config.yaml
num_hidden_layers: 10
hidden_size: 448
num_attention_heads: 7
num_key_value_heads: 7
head_dim: 64
intermediate_size: 896
vocab_size: 3496
hidden_act: "tanh_gelu"
norm: "layernorm"
norm_place: "pre"
norm_eps: 1e-06
positions: "learned"
qk_norm: false
attn_scale: 0.125
bias: "all"
tie_word_embeddings: true
parallel_block: false
init: "normal"
init_std_qkv: 0.0162
init_std_o: 0.00363
init_std_up: 0.0162
init_std_down: 0.00363
optimizer: "muon_variant"
learning_rate: 0.0182
beta1: 0.9
weight_decay: 0.019
lr_head: 0.0092
warmup_steps: 200
schedule: "wsd"
decay_fraction: 1.0
decay_shape: "sqrt"
final_lr_fraction: 0.1
batch_tokens: 131072
max_seq_len: 1024
doc_mask: false
train_tokens: 573600000
max_steps: 4377
dataset: "wikipedia_en"
MLP neurons of a small language model. Each row is named by its layer, matrix (up: input weights) and neuron, and shows model dimensions 16-111. Each number is 128 + 32 x the weight over its row's rms, rounded and kept within 0 to 255. Numbers have three digits each.
After each neuron's rows, "fires on" lists the tokens most often at its 100 highest values on Wikipedia text that the model never trained on.

L3.up855:154091127141164101144114078106098150101116127160116159117172130206139109138077163153132149135112106210136093089059103137118145097144178147098109159105141129115098188089143172104118160105098138089056129120121131092185125099161124115114141094086127082119095138107167121111145073115069167165
fires on: "end", "en", "ank", "at", "ed", "ene"

L3.up798:109077160165080196176150119107117130204106101125110161149126106105110152116157159117107104117134143160131137103140199124156143152122163127161103154126153129059103065192162104085107140135155141186096121125098090195070121138151131111098078094146169119149201112188157168106079076130078197093
fires on: "ing", "ate", "ates", "s", "ering"

L7.up727:155097170144080166150171120129115189108147076121146149144083115180084128180118105125148128184191097074142107094077107128133130165082118156123155135104154129074097162096141144138085081135079141128079127194144159150057118179084148131031076152118116130136126100201136090093111179129097192131
fires on: " |", " /", "n", "|", "it", "er"

L5.up437:103134121119081079071169107128146149158149154164121192095101133092114124105129102090060167203120131175152172095121080131115183157171140112111128107209134133167200110152130158138152148130151167107131128128097080124151129114154136138149063127117170152203133119086146071112101176154187150167
fires on: "\n", "ro", " co", "c", "P"

L7.up795:129143137147151065133125171105089124098144105109147126098089146067088219143179177202099132110123130100121129126155049179147185138175095137092148090123110092079127176117084102141138099145103124100058118109103093161076109114145147074163176130096085070116131120145166158094198138146124123224
fires on: ";", "re", "),", ",", "t", "8"

L3.up235:087149160174127118144107100188110152226120114125145194099077153133140140105165119143137119160079197049093107111173111113080111092122151168135080160113169137141081106153114120168077094131152159144166081130123138185172158179125077138135124127173167077151104120133119110121140072160050128098
fires on: " during", " inf", " end", " enc", "av"

L5.up13:110223090120151104180108129086101085074137106125137117107137135124167131139122085139088136091157119107140119156137114113137125137090117121063108144096113127129084163128150085116189153138113123157041160116103087160184102091104095110164101150134055069142141087117075167130174170136116103178
fires on: "ers", "s", "ors", "ters", "ist", "iers"

L5.up624:159140109150138097110115110135067069152145142167167108063143105097129097152164139091086190114182115169169123155140102119143086138163111096131143156080129103139188078115133140136174144114149119147064136108161081120150127082132078105167105111130078151172095064067088122169067146128143139119
fires on: "\n", "ist"

L3.up4:090102092134132124122101129118102119110114118128163119084149119124187163092153153074077099126123097153184152079135104139160137106130138178135094066102113119106183048122232178143096136128101098160125086113132151106112153135193151145098141203088104133110139085162103155143176108101079167141
fires on: "ed", "s", " held", "ly", " played", "as"

L5.up471:121122141133113155094156152158097093120126097141159142141133129138196173179061122136116178142040105111084161125172103115129114118171120151101115139143133123124145154113234112129200103097148099053089134091099121124139163121124113042134091118115128134124148165123190106160118113094108061149
fires on: "ly", ")", " U", "way", "I", "ed"

L5.up646:150156127154161101164127153142156113142104148099076119177142134141142130094120101212094149098146113099142177075090149176120152124136105150125213079108095111097137084116125160185103136139086181088147108124075101140116161125099132099132128180078117073094105111204110117066113094180094165120
fires on: "n", "m", " or", "y", "l"

L3.up837:172174170128184103118103159167124134137060173186144143145203103144162144108124162118094153083132089179150112184074064146139155133132157157098163138147193094212083124137064139040170093116106062127170182125092128084150056187124082139138126168078104152149103088193152118118113159127104092174
fires on: " /", " ne", " De", " (born", " member", " place"

L3.up775:157126117135161155123125139169112174096194082108221132106103149109122095082148094141096114111133124124121143115155241098086120136131134209178138086140123115188119128123110165174154063138139156162118122103150134117104099092128143190125158091115067157128119108091141134112086122156054104120
fires on: " p", " rece", "em", " em"

L7.up160:155152128123146108136088137126118146137089127118098166178104157127150181054067137149057092058165117096138098096115124120123107164177154114110165094131117133101161137146126134077130133124143079113139140097114173145103117086154144140141099108141094185118133115142112138106157131120132135088
fires on: " sh", " s", "ver", " of"

L7.up203:173146076126167079133155106117134140113127164088146113166155160120131114130148094097112091165102159075074083142129135194053156107124145094151200122136110119118159105139126138105078191211158086141100138154129101099171134146143126080183131191131095129113144183135158094130098120104121162096
fires on: "er", "ter", "ill", "es"

L7.up357:142056123167139054172119208173114186117110120120093156128122176143162103113133117123072065090199119148155087101074059090115168156102065105151143139152214066123113119122185134134118188127138124111149134145209106156061100168087091145103116159149168104172113143134170140145126165130117115108
fires on: "r", "|", " |", " Br", "gr"

L7.up631:139112111083124159117097162109111158108112219161121154164125114144129067129088176147124120133147153103098132157078138111068109144129124111105141165096135131150096089181165129140092190055104124139092098162122170046109130134177105187091104102072185105080166106111132150165135061139176047185
fires on: " S", " at", " C", "a"

L5.up552:149129143086080114175143118147127163135129129105145114075070136116120189129210139142160157091088061127108119117203106121155101182124104133111140150168164101119104146160018153089105129136115065153066103084127111098109139114138124130098180118096086137112122072148200148023128108126077188148
fires on: " and", ",", "),", "e,", " the", " or"

L3.up708:118108177151123151134168164101121122103095177108074077100147204118111164150041134167106160072131108153134072132127083080139101116090136149087150135133134127120184116179128154124129121094145114090158130141082082143068127110172135113149090110108165124167134087105099116104172161160145063147
fires on: " s"

L5.up352:128070110113166145101127115164090140130122095149109136179090110094081156136155098075149119162151139172092133117120107116105126070143141145091155172145150106148105100137128114108214098072156129150128086143131157138141070116091125123116093102087108129116143064074136169109171132150127143118
fires on: "it", "por", "un", "rit", "ing", "ath"

L3.up98:152122129141140142210121184172056155081183120168173159092101171128113082198108160171131105124111112105116125225115097137144141145097073116174130174061120107100087197133145101132102084102167183089129143200164159162131127150147150171078160134127129134126092178154150187111072109122078080137
fires on: ".", "r.", "es"